Weights of a small transformer language model.
Architecture: no biases in attention or MLP, untied embeddings.
Training: a variant of Muon for these matrices, 475M tokens, 14665 steps.
MLP neurons of a small language model. Each row is named by its layer, matrix (gate and up: input weights; down: output weights) and neuron, and shows model dimensions 0-127. Each number is 128 + 32 x the weight over its row's rms, rounded and kept within 0 to 255. Numbers have three digits each. A neuron's up and down rows have the sign that makes its largest values positive.
After each neuron's rows is what it responds to, as a language model described it from the Wikipedia text at the highest values.

L10.gate226:129170149118142100112130146114125149122083183120132137159142137130186124070135120138127125099176146100130134079111124104145068098176186115100100136143147189112073105100081172092132100143124221111168169125174060137105094127123134176091168196194145186076110146090127081118089141167140115105154107158132140147096159149065129142175159105088176110150120114109099129195101161136118142108064
L10.up226:152169052171146137215156116112089116164118133150140137132057102127105083129153148059104117161140109092175152116124093126123091053123154168097148188131137117103098087109110120138109128177099152145173121144154137134114044137089171130096154138155167120147112142126120127095081065150130175072142139063201070111151127084140087067166176110119177115122122132138095081150107111130111218086133
L10.down226:126139107123095146119160105124187101119129144115088172128176148069145151108163190160103112127133102101098182081114087150127149091157121154115207124179124140053172116107179098125165135108165123129155098118120121171164103169116134161087116108134144116103152134108120131156129191123104081178171113051170099185159107131064179097084173100124110130122110083167164138109105141072113145153155
Responds to: Mid-word and table continuation

L6.gate563:136164148140091145127153196161118190127155159174129139163115117117129142176126113141153153095150191116148078163132108094162115133174127142151125121122174110188162122182162142101092184182181093121153128235116128194157109143155135112092123144123133138146147100156086152131095182201172135193137103101151154117175161114115138145130125200137152121077118090121087130129107072122077110104156
L6.up563:084113153066133138085123082109105124091102104154142102099127163100116184146117170114134121150177086118182190105123097143126104152082096079087114177143149099097146162181086122121145099151118162115139160157135128063158067127111145086117076161135145181078060125163107108123124121131117154099124126122107200192146134101082175073115160112089168088172130107116090129136116091187172157189123
L6.down563:065162164127111161145166122115008162175183129135180175100116156163179134129077134127086165102127145133183130185144095110069081124136112138159194180132170090084161124153101083140141064215123152128128088129172094146139089149129110134130106160097188108149127113109068091121089099143148144142136111101151092171130126153197064112130201129097122131109133084086122180145109109116118165078108
Responds to: List-introducing tokens

L10.gate124:082188138070104182082103150045099092161138175123101154111098136055108168176167140107082114123110158174157167154128134099112134146119112094156101101143205178091104081138122107178131148160148124115137190112163100128092140140080162112167113182149189142156067104156147091127160147102100125070197121104123146185149129133134107088129144076095086137144168108107088150197162137135127090111147
L10.up124:169132162112133087149122149103116130184179071178138074057107112090152155114144196104138101131135151156120170096117075079179141165154106152192068147159137161138100130179106106152150123224131135125159176150131119183125109071134133121130137138152154061162090139139225128095161095077090170090101069133157071154175090135135110190140115080164138174102086130172140136084167107194178160103159
L10.down124:140151166148144168133135128161099065122191140089168114097087104103141108132127144106118208121169076143161114136148127111107154099101062110055094139093119055114211072075155138101086111092114131111116051126172070079147121119083102129178123138178139177157114084102117090125088078072123140132092156153157125171135181106141121173146097168175108129193130096143133132111091081165168106106148
Responds to: Sports team names

L10.gate664:139128131154099077167133176161159066127149107110133165125148127169153115150124162142126134150147111078088170168116165117112124123083175141144121097106190172176157104154128192108117080099124105098144095070072136152173137079070129098139134103122109119095059174112058130074146117143123113097085108145099161083084160133151107133176186104114108158129098103135109113100128129144089140142113
L10.up664:056154126145069104132151172225099111140156123136144130140142096107100168171133104107166109162130095080106082131095171134141118128120118104148132084115095109136099103100139096151080155147187111140159156139093082188187110172050117160125103129167160099075107194185060118150088147107198129137107154120139154165111094107113111149147124149149123091147099122157100132143139052118104140100151
L10.down664:125146107107150170141133122123089138145119096154126191108121109108093108150180196147170114104157060131138163136087118061124150097055071082160143172110076155100149111161118161187169117159128131104154121122149097118180122094178135126107062134156163129133117153130138091093168153115127119110141143171101151150091074146127135099108096147134066080068121128127151159159133080106148130138198
Responds to: Function words before specifics

L10.gate792:117090138121153099146117107147185147134109127116134067162147132121117118097104146144112091067127080172091051158110129131089197163136169103132140070179157157083144150158113134123146079098125152105151138112151188138106140164164093147092118101089149112112123138152191140094112132129102165149115087134136121154152097108147151118147175096071078139103098173152168163180151123152151121182064
L10.up792:140145110106071149143102106139185127141115109092136180111054143184123174096099155124113159129118128163068096100114146100116124171118129120098089128184172117148130128205138070154100116111143133122143142116092128138135203145082123043146122155186116162105133099113139114080118105149132100153163110101048161185137170095152108113102210156139109109088125116161120098123097175118052110123130
L10.down792:109149130108116112111133127147168076189151145176151119176113218134139221146110092146126131092140145120075090129091089143106073041082129101121135130168127094117206152121085184075074116125138138113065139114051175107131162112148148101163101121161150117136141137150206126098144089127136053131124091143099145150117048100141146195185166157139169104125083137136156100126105099111109138132115
Responds to: Before an object phrase

L7.gate146:158163123148144174255110137053144091129141150132096148129114052095137140071090111172112114146123200118109112182136161159173135135115099135146118188088107108168120097120065135126133113167156093158098140154112078115115124155091103115097130110123105111106083148112080184151095150139168128097111094204137119145136149131121084073118111152133137142099175187152092113111107108105168141168161
L7.up146:113150179083080148114123121129098149112135111099136157105129074126125129145127099139103094153130244107183116137099101085120094107080117137096083196108197094102096109147098094112089119130097165090110138186136140138129148161140139079131179180160125118108107119135123130123121108126149119148129058052153090094171116161104123162106098139108117162127089103125126137185147118138145146165085
L7.down146:065161157152097101138061162130130107171126074088129153077093085094127143200124128148162103146129098091180144117117092095095128110144089102071135155067165159089111091171094155138029094144170115099100092045128087098185139196154100090115106164121116154175149060128134129104147121136121074124131132146114150111126087108122086161127206112116147120104105141145128069137170076158114135089100
Responds to: Example or list introducers

L6.gate728:124155118142105168117196107145103100128125184132177146146128088086101096100185102080097080162124096153141097145171087121138131134153088108129076158108122102101149189145079118116115177134184150115058090108145185106186094102122097092154116190140069140121096137105121135067124144107155090097135129109119138127093150097142173159168163178125152158126124095102138079135108125108129120088137
L6.up728:128130092169085145184114112114121089050169133145085118161150135198180158100107125090114152104155128150149059114123124160136144124148131077157150146109129118133116108119073151108161119171073123184130143098081169096147046131134109124126153159168126124206149121103136095143044085096114084194110154155142175140114068096101132133131146044204099164169089151157174176103128109067151074096106
L6.down728:151155159093142087080105104142119118151109139162151120111149133075131096140119148099126079121091112120094131123183126104171115082122166185195125167177152198085149153130175131152118062122164140094093124129085120124163137144124093171073157158090055120099114145122142124095093157158105158121145203160082183174113099098162118114155145166106124152095111127106066118083117147156136134133088
Responds to: Mid-word continuation pieces

L7.gate112:121088090099144094126139198129136103106119111123089154148138145117152104128119175138138141127112131068164130144073172099179157102129152132077192155104061150160152154102099106178122139134183101115108091141134125124051118119096113134124135151116197087170150113185132136120110116138119151184075101124171148096171153147132142120080137107124098147060139071132116123128153104149148151137193
L7.up112:132095122089088174112130149180120105155096116167132093128135102185136134138116110072126135129150173140167109133075194105186159134113123134103094116132092141134087100202116116133120181101146202137155144152082075136145119141062065079111151088131194162156121154151126137073105106154181126118098130077183178105131115153102138172167197092147134119133091128151141162133154134103137143098133
L7.down112:169119079080158157072167153121177105175111100177145092149134127135112160046131157154148116043108103110156184160110161143146145095163128107112149103094026120143236145152144136079115084115073093074112118186116127165180139150105115049174126112140180112057158131134151171090139171171072134134100140217126167124112119118147073138106157139069142174115134146063151154124127110084143144118169
Responds to: Boundary and clause-opening tokens

L6.gate532:138107144142143152079130143122148180128141108163070153143135137117150174095117107115092144150153143118150091058150089178152099128093153138072096121097183153157144195187131096165069119102133093103184121146166116095105117147093141084119169096097174194066133162146088123081101118211115103143186136158145097130115159082188157121077124107107089113108125104182119169124071117093136115132113
L6.up532:111199089067142116106164144123123108099100168106140095073108118147133083159116172087095108182139116083102152106134066125145151121130131072137113129154135128110176098121132142161149059154121163098097103135223129056210127152100144109131056138105162166104107099154097071097138102163146126122122137122210120090077148089103105162153171100192120143120123123103130108073158131130137167094102
L6.down532:133104173128095114127108080137130101166163127158123111114152111081085103124147097127119141118140106122122149092123132134148183145150150152160142135110074160137170081085089155091100090131117122151104108087102133196091120100111122123120128123098090139168068154157107103136144124115125154065129143179145070129122118138149141080133116130163143103106044117108115074152135137172106080141088
Responds to: Coordinating conjunctions between nouns

L6.gate490:089190115106125159159137179173060079082143059144128116143096067145141116151115153155120131073140128142106090127130162149119132180130081103107177102155139132170124132114112123090078076089176168101183140102181121117126106121148120097148124148097142054121074156113133159133136091063157201140121147151109121173133176157116164140138154111155129138102106143136163140123088121117114140156109
L6.up490:112128133138114155126136163152108146105179106126139119091116086134133138123082158209178073148117193084143127111108125140119202163117124114038128105052148142130120065081131141093121099075093174163124114150160143132093046163125096136154086154138115132158133148143128085166133165122169129105129143157157142180150129108142189129154103117091077132139161146055165177131079114178133096152177
L6.down490:122119079087121104068143138178105117094142149174134115141143085139190108118172109167128158181180124180116088149159107157139140170125129143138176107147104130125157090099142149137149178110116083127170175148128120117131171151133192111169143072112126064129101090161187157119111147095143171109121168121113082185142139158101161102110070084105087151157187050077133157147142158114172082097154
Responds to: Biographical main verb

L10.gate720:096149194062144123094110132107153140159125105130100140160105106089085128157117158163108136075164121144107071166071165121146094102111098159115094129159176122097124113091110129121106116162152103125165110134117157144118153171114175099151065106075126138143110126131078139104174121165154101099103143173187093181126152081123168124110107123160178159103092128150141124111106100136131165170108
L10.up720:148103115125065178133125075114095136150064136135183139151176128069106147125135115131102142146146186172167146173125120090078158106164146101022176120121127158147133046091127086144189075091160137138174081118166144206168100159135136113101082104124136139125125101092179154137131101082133102133095115162147130163108199173148149161153145157131152148102058067174066111134139080147123176162096
L10.down720:157171141147098139123161174123154164114109099104167050140149129103129125139155128136058078177106122122142147074173090139152126105182066112085168139148121113191105114153162087143178190105166144154108125119124126115174121068141170102097160135135149127196109135081126151124119121159139156086070136116132215108173133157143158133109060079120098125162110100110181130127090108150112105104150
Responds to: Section heading endings

L7.gate369:186177078145121107132087120087117079076081113143055112140169140161183134120177113184126141125142101093148132140154083100094122088118125103180099155197116126115115123120171146099153142104074128094105105135151196112144160113135112100127162141160137144136137112133124132118098137073143134140083076136184143138136131068093099106115120093167083092113143107175179158163146156150085131114053
L7.up369:139093128100104099079142088115121137061130144143142185178100126135168075110178088115163112150155065117142063112110078099083108136136155134126158156178153148135106114106169113091137135115137124162111125167164115130110091138164109124045128128129088196141173106107171146133104134112115189069118178126143111141087090146127191133121157137126137168068109140084158159197160192157091127113169
L7.down369:121142132126113111104162130119162155117113172147190108121066085167146173087125089148094095174131130090174088116102091118120123147172161084098140178069119097118127157111074144138092141152113113124121136070138179080120089160155141135069133051129117169104097094153194192156113159153118115124110147156126107110099115161181111130076184181105145172146087143110130094142126107106116131120105
Responds to: Biography leads and coordinates

L7.gate782:119108121126179162099105137151091129101126180132115130106126061138130094083164170112093139198146105134184089183123110177119138190199129075158056095153074119116142118101086129149142130119109118087142106171132112111140122095086157058090176143133123131152140232154116093122051100097093120139106170136156123123132092132059133106136073164149101102124120110163145179163183168105125147144089
L7.up782:128109110116068028115073128125122163158086090099137097150097100092136121106101095116171156104162195126188082088149120133136108163101252116076143151135115122098132134107150137111130142116125140086142144190145112112119117151123135111092141190161120135176157154145136110135083181134151046115098125145114098046061171169132108139193132196145140085094121094172139143086046128114166098140118
L7.down782:113135074110039076169154116115141152119143115126195117105060150138233096036151140113160125084112142126112128168125139160107148135087153108105100119141099166085186124143119122092129097117110166099149119178105169172107166122126131179074117145122102143119138145162120115141118136130113137161151080154095119177124076161111118201094097131156070105068110110130137138087129158129127118159139
Responds to: Mid-phrase connectors

L7.gate343:130138050119088122149098167052118141153176151086162167134111142071091168093112134120118115128092126103072099142146163125093082093091138099152140056118150154162161091151077169181125148104077140151104141117131158167145116093109121096114137167105145114197100158151109078116106113132136140146123182140110172152095099122120048134053166166149158176157142090106077155137214137148082157136129
L7.up343:127115045126069068183117167063122086135130089073097136180152105077076155120145155115073122111164160076115129147113114141124141037088134173107199119088106100165130053197084156143145171157101131123116102117132130138135108176067153150149135145135114088136057186162115149144097115139152136138134170139134120110131100127172111144125174103144113087107120135143125138179164145127062160115164
L7.down343:094170133148059143116131136177127129137163152184132113142072053155088148147169077164167059142123060160121096072166170116155122108156128140150185105111078077108222162160101181100137089113135148092123098119124112142135190124111100170060121111167115098128138142082126068078131137132079108124162139125123188167119168133162125138124082123123126120138135169147079065082152082103083151176141
Responds to: Clause-start boundaries

L6.gate858:146141121122127105100138086185129155127053111144163079111100103114091084124120141103090068165175146074118080101130105146176127149120201084135112051078106154086108128129082129143146119102116135113150130123182085165094215138109096161145056112160100137084182049128146130118142127145147085129143160146064100149106125107069116162102068183210126091152075060199159113098155157113129137088135
L6.up858:055141123133109138103167146101100105133132127133129140150095124159118174146077156131116049079131123123142180120133108099123132120174118099111106154159155096060174161120144084106154162234089099146086096132156139122132171154150116133097140171156120166117133133158113106062121171082112090141117151102155067164091174072096202140123139151145094120157102123196134157093105103138087115111153
L6.down858:112111157126091135131143061140109173147145181131161103069110078087099168083158134149120066114136091131115179170134148159124071071089136161096129117159170084145146139067093108144130156193124098148087185098152129141187178118074090139150149150171171130137118155111091181119119163129091129130157152104148116119109117088135165201172150147115093105126138128106102118101103131096146165105087
Responds to: School attendance verbs

L6.gate796:148123102131072081165119116141119161105119115099123092113186142138190100052126093134114099070134149098082147162150132129135110068154138142078170114138170135124179160074127101099071123095082153124168129152060136125231100146134149126054076137091119142112149144107123133106175137149112074151072063165118123112072154141156144105141184078162216130101124090096143159115147191167086150123172
L6.up796:159132175153108134089134119177166147160127138115119143137146133155174085144089160119098153188243100154142070143136123138103085099187072115128131143215145103146124176131116158114092094117155116118085174069093163083120106098114109183124126154129120119137117155146187120124130081082141172142170114142166143202102092081119086169087111135115089159113127154053110124142126094153193173140108
L6.down796:096105131114111123139070132183200128099130131164083140128111113116137172123092091139075107145172092120132127124128134111135168157150134111095142133132125151110242168164126084167095153093134084123072104145056184153140145121156081125125121143142166053161126144114166122128136121164168159130141131166109116115117133087126148092145177087170160154199094103121144137161148096149122125149124
Responds to: Definitional article or "of"

L7.gate697:108122163076077151147144163108132125051090211122060171162142157102129195164096126112107069131056149213094131132123116164136212122187113145142091196128098175135137115114141091065129184087097084148097101112135085163155078128124106128099139117147108117077166107076169165155136095193108141136121173085079091123092148141148116136129110119160064159105067128103150091089158092110081150108090
L7.up697:080145124116146220168122119141080092075129151099103084190104169067128173129108136146132120082115150137114107100130101150134112130186177100141124131158154123180117064132101158104144142109144127148123132139117149160178098109151055120072143082133141156169107135105122109161040120157092065036112131091111112131095093132130156098144130107155058122123150153126150122085151109122132126089150
L7.down697:110143080139129145165138139225114102099088162096123185152101109151140184117065093149089138162117162116133098146118100121142156128151148128121052151119134176163101095155099099124136061065172124144153118164100068111101049084160109115154098134121156164142133138095126138110092132060156072117097177143124145161118098104145164077148129140149155148136095197100156037130145179113106092110140
Responds to: Optional plural "(s)" parenthesis

L10.gate579:136063145139157138127117144122149160174116118149123146132129069123099108083082142167061129076132128120215133136117117113094133120089140130143115104086177147156147117119127121128125155170142075069133114115106066139163133128101175116148103134168097129166091105135131127049104126101131139120128042136159102155159184137065082151172174113177183101128087131079140176139080174099137177133141
L10.up579:093159121158119153128133162211090132091081165145186145127160063126168101097118157148079096140135108106170104205093110128121136111105132077133154141108115141132143123160141153122101136112102113110174131112121102140081174136101127079080178130137144121123120160117112096118046095104145153146128066171154127147168124175142099107117091134108160115148050143199177149093106093100139182128112
L10.down579:166142160079155154142163083154183120112185095143103131126159095163091115026195081147141085129076124114141093136108098114195164116137121076118093153092108121122125135119142166099161130089112124136100086125150117129093099148143115119208179100095131114155157149108189089141134098076128116083109122124178193148136106081083117150105107128181168058138126102150127084094104083110130164079152
Responds to: Before head noun

L7.gate866:166120119158057108170127112108154124132133141091083165156098135121109126115187144131120096115108170132178101130090092075140088061132143150086142142162063173104138166141156121097130105117116091113089144120115125040114112138147164111095084145153092133162106166108094073115111126148099104126157150083100187137173164146123202098173062145129142165154140107186168066128157190113157091147147
L7.up866:074164088104190065098134144128153073084151160121129133174127068144163120139104086109110106132127180146124120148070096097107221064099124130123099128112129152182174112122142115169104137163163140047064071117149171137127106141053168120127105099179140077138157082110083089162179124148096117087151133110128164144137135138059132118167153148171068111144150108165095151096142096139145120169152
L7.down866:127093150141066136141122147142117117152180103114090108090148154105131136167162151104158106083131081115118118119139102090147110145117115119128161088090102093166197086085185079111171086079124100167156162137162160097082119139122097074144122162163161204127083156096074177160125134112121126125130167151205113147086085118119097090128150136139092158197092120044142189129118137098182117137078
Responds to: Apostrophes and word completions

L6.gate507:161176063110120092156129165154166097134120219123158084120119141109145128117113131131095175175146167141078143129070126098204153158098148104097123139120134166124145117147098154097166134175158167159100068128087137181112074157131205162126035112114090162179096083169123124163126103141175139082108175105176129154117172144159116162177151133105112162146090195109144094143115122163132159152140
L6.up507:110116116112123142105175163100107115121133135167153109126138149180080126131151066168127161123085114068079163121142120122177168113150141196107185132160109157098142151108186142135085082115110128144088157123097147136122112100120101091150062079110111116124085112126062114162092062108146137099125128099151090080060156132066136156133078144164108095169159133131142114099175108153192164172168
L6.down507:137137075125136120126041153105123136135162147106097161161149119051123183138094125049110063120146126129073053140154127134163123090132160120218128136135139097124255121126186160091106069039121149092131102167128127082128094125120094099168179123129075133163101131116161127118143145079179125129126110121164064098107147079095125133095111157117121098120199078073116114141145166101057117136081
Responds to: Relative pronouns after subjects

L10.gate976:070141086097141163156127137128135080176146148099106166133186061153111145132097114143111109107142165158144124122139112115097140146133144096132135063124129111098138173168107137109087127130187123059096141199145159111158123115144110153075111209155125145138097122101133066127115139166162099165122140115152061113119070097118083092069154104106137169092114153145109151159108137110077132076106
L10.up976:125149039088082117133077090202036133145144128156143116123117106130140175167095085138210145138108107100113110182164094168108124179129190084090153149158125104154162134146080090143092119135121088087125188164163087104150139135092112133061089138161105134113144190088133081132129139142134165187149157138131158191140105106153138145136100105105113153154092178156129171107070096110182117108080
L10.down976:134141134123125170112133135131126174069085110121136152091110128131147142111122131074118121186154018108063141147124134139131210107153146178162045155139110125142180100113129035119110138165179111106090081092155124188183094148075154111159162106121131112124088045103078136155172139158098110107150080079177106075094125160124158114116048129137135142100160151110096116120105145105130076052123
Responds to: Word-joining punctuation

L6.gate199:073060138135130121101157154115108109153132131191048137127138110093095122193086086130075132147133123127074106113050101150076124131105145159150110216068087128150093153156135066112145120144120183176118120136170121134130182113136144166103196073136133107091107133054129141103088159072114136137133092122123142182086194125166212107146139150061106131125113124119169144114133078168102115124041
L6.up199:098131137083131127147128053107094119156115136128179153121180160159107127170127152126128175122122125165066155124113166115064154168134131142158058091103159121136099122130078113156100149155163137141148099108111149113138156121149189217111124100146137156173099156109124131105126115095140099125123074087211146106173175108130089089119146102092077111132154121191129102169142063136116096132062
L6.down199:208121096073087140107136099110115156078109078197157117117141146110112162160049163165084133120102137107133150144141162116123142180148106125096095145122198088107022110068102091185124183106096109093083153228122113097144149090099109099107094146158065090163129152065162138136156102129140126096116101088122165087119142149161067138132148127159092119083125121138125112119094114157126112103082
Responds to: Table and list separators

L7.gate204:148111144096118141098194161089090127115116134114051159125124123172116120148159145122143098129112179148122120129086214093130126090161124154107170147147180107110110156071099091142114118145163125112111175164138146113105108080136149111140132108170107155115156107141165177185187187105151198149129120091166066133136121072075158137172076085129122194158149113100135129057113090112131161091115
L7.up204:145123127147057121074191122123111100167152122166071165149104095161090180119140128136169143137133118139111107186101173142140148155099106107134145173146066151124079177074146063061163129120135064147144129159171134114053154111123154136186111098143173104105133081123141110151157164136148097121123121104138123108131143126071129117188192154153110120130119129141131138067088162084179115082159
L7.down204:146161144112218146089148083091118135149161140146169119117104144107131140110194122110108122100146104115152176192137110109140171133185182119154174194081139098152246125129127109129115109079173119158079149145138152121153138119146149137102134144141074156153079093149129131128112129138025097113120083111072138136104101156182135162144159130068102100106162142114122153112140103077144136081136
Responds to: Formulaic Wikipedia phrasing

L10.gate22:219145091130055096114126101105165143132162095143107153098144105134109178189117140155153156155119094148129132071087141111089178124111174165131145127115086097174154179121151160150110080135135143114151106142116115128102124129173154040119125162113192195119121107114170034144071085147138121072164122140102125067112101196127206151146171095158179131124163132104067121214130124095157151106066
L10.up22:156138066149129181115158126157161098150119136154115162084098150171146135108125123059116135104158106107120113179100145073156141108127133160068084089121146138172147123160178158110184172129138168133137067133156132154164115143095093131184153127129108118113118200184148098139148117075102135124136086097150158145127106102175152099166146165144130100134154135146189144143069132191151125135125
L10.down22:141178113188106134111084147127175080136183119119176108159158158172172142119127113160109163089114123095121083119094118039165139176157153142097120126141124114153132100159186135119119139121170106154108136133174181216116135129170138095144125164147124141173063128163127117153139120152134085151136132119148137129155143158123105169181149139129152154137085196131120076159148174115132145164115
Responds to: Word-start pieces, table punctuation

L7.gate486:155157083056174154148130091155116244109132133102086118204115174131102119114134112093096089152126101138143121101155093104119169104121091137045174113183163122081092123157232093184084108102160091101071122131067107130115128113092139075086101114148073176124154067160083166085142129119157129136137076136164081174107172097109124173124186114156139128191249123124103127179161136084145159113145
L7.up486:126075095111206175117174080129175175163099107140151094116123153159107152151124152134128119124092123141155146141094106161130123085122101134047174088099179121118164146140145099139113151131174116109112119080103192186104177165103157149093082104115082154162117119150140118150143033104177109114082118070186124128134140061189090150078161128165178089079144114100092111156112147136162114114100
L7.down486:137108152154153129153132145160120151113155132119164099140133149133099183110088139024113085104071128122084105106089065084162151140141129148096167131110149163037132161167131124066099059131161101130120101064116185099173188120146173135162114159152127096164109119137150135135101089139118096089168130126129085185073128091091118150054138163115135125201111118165136101185205148142133167081129
Responds to: Outcome-linking prepositions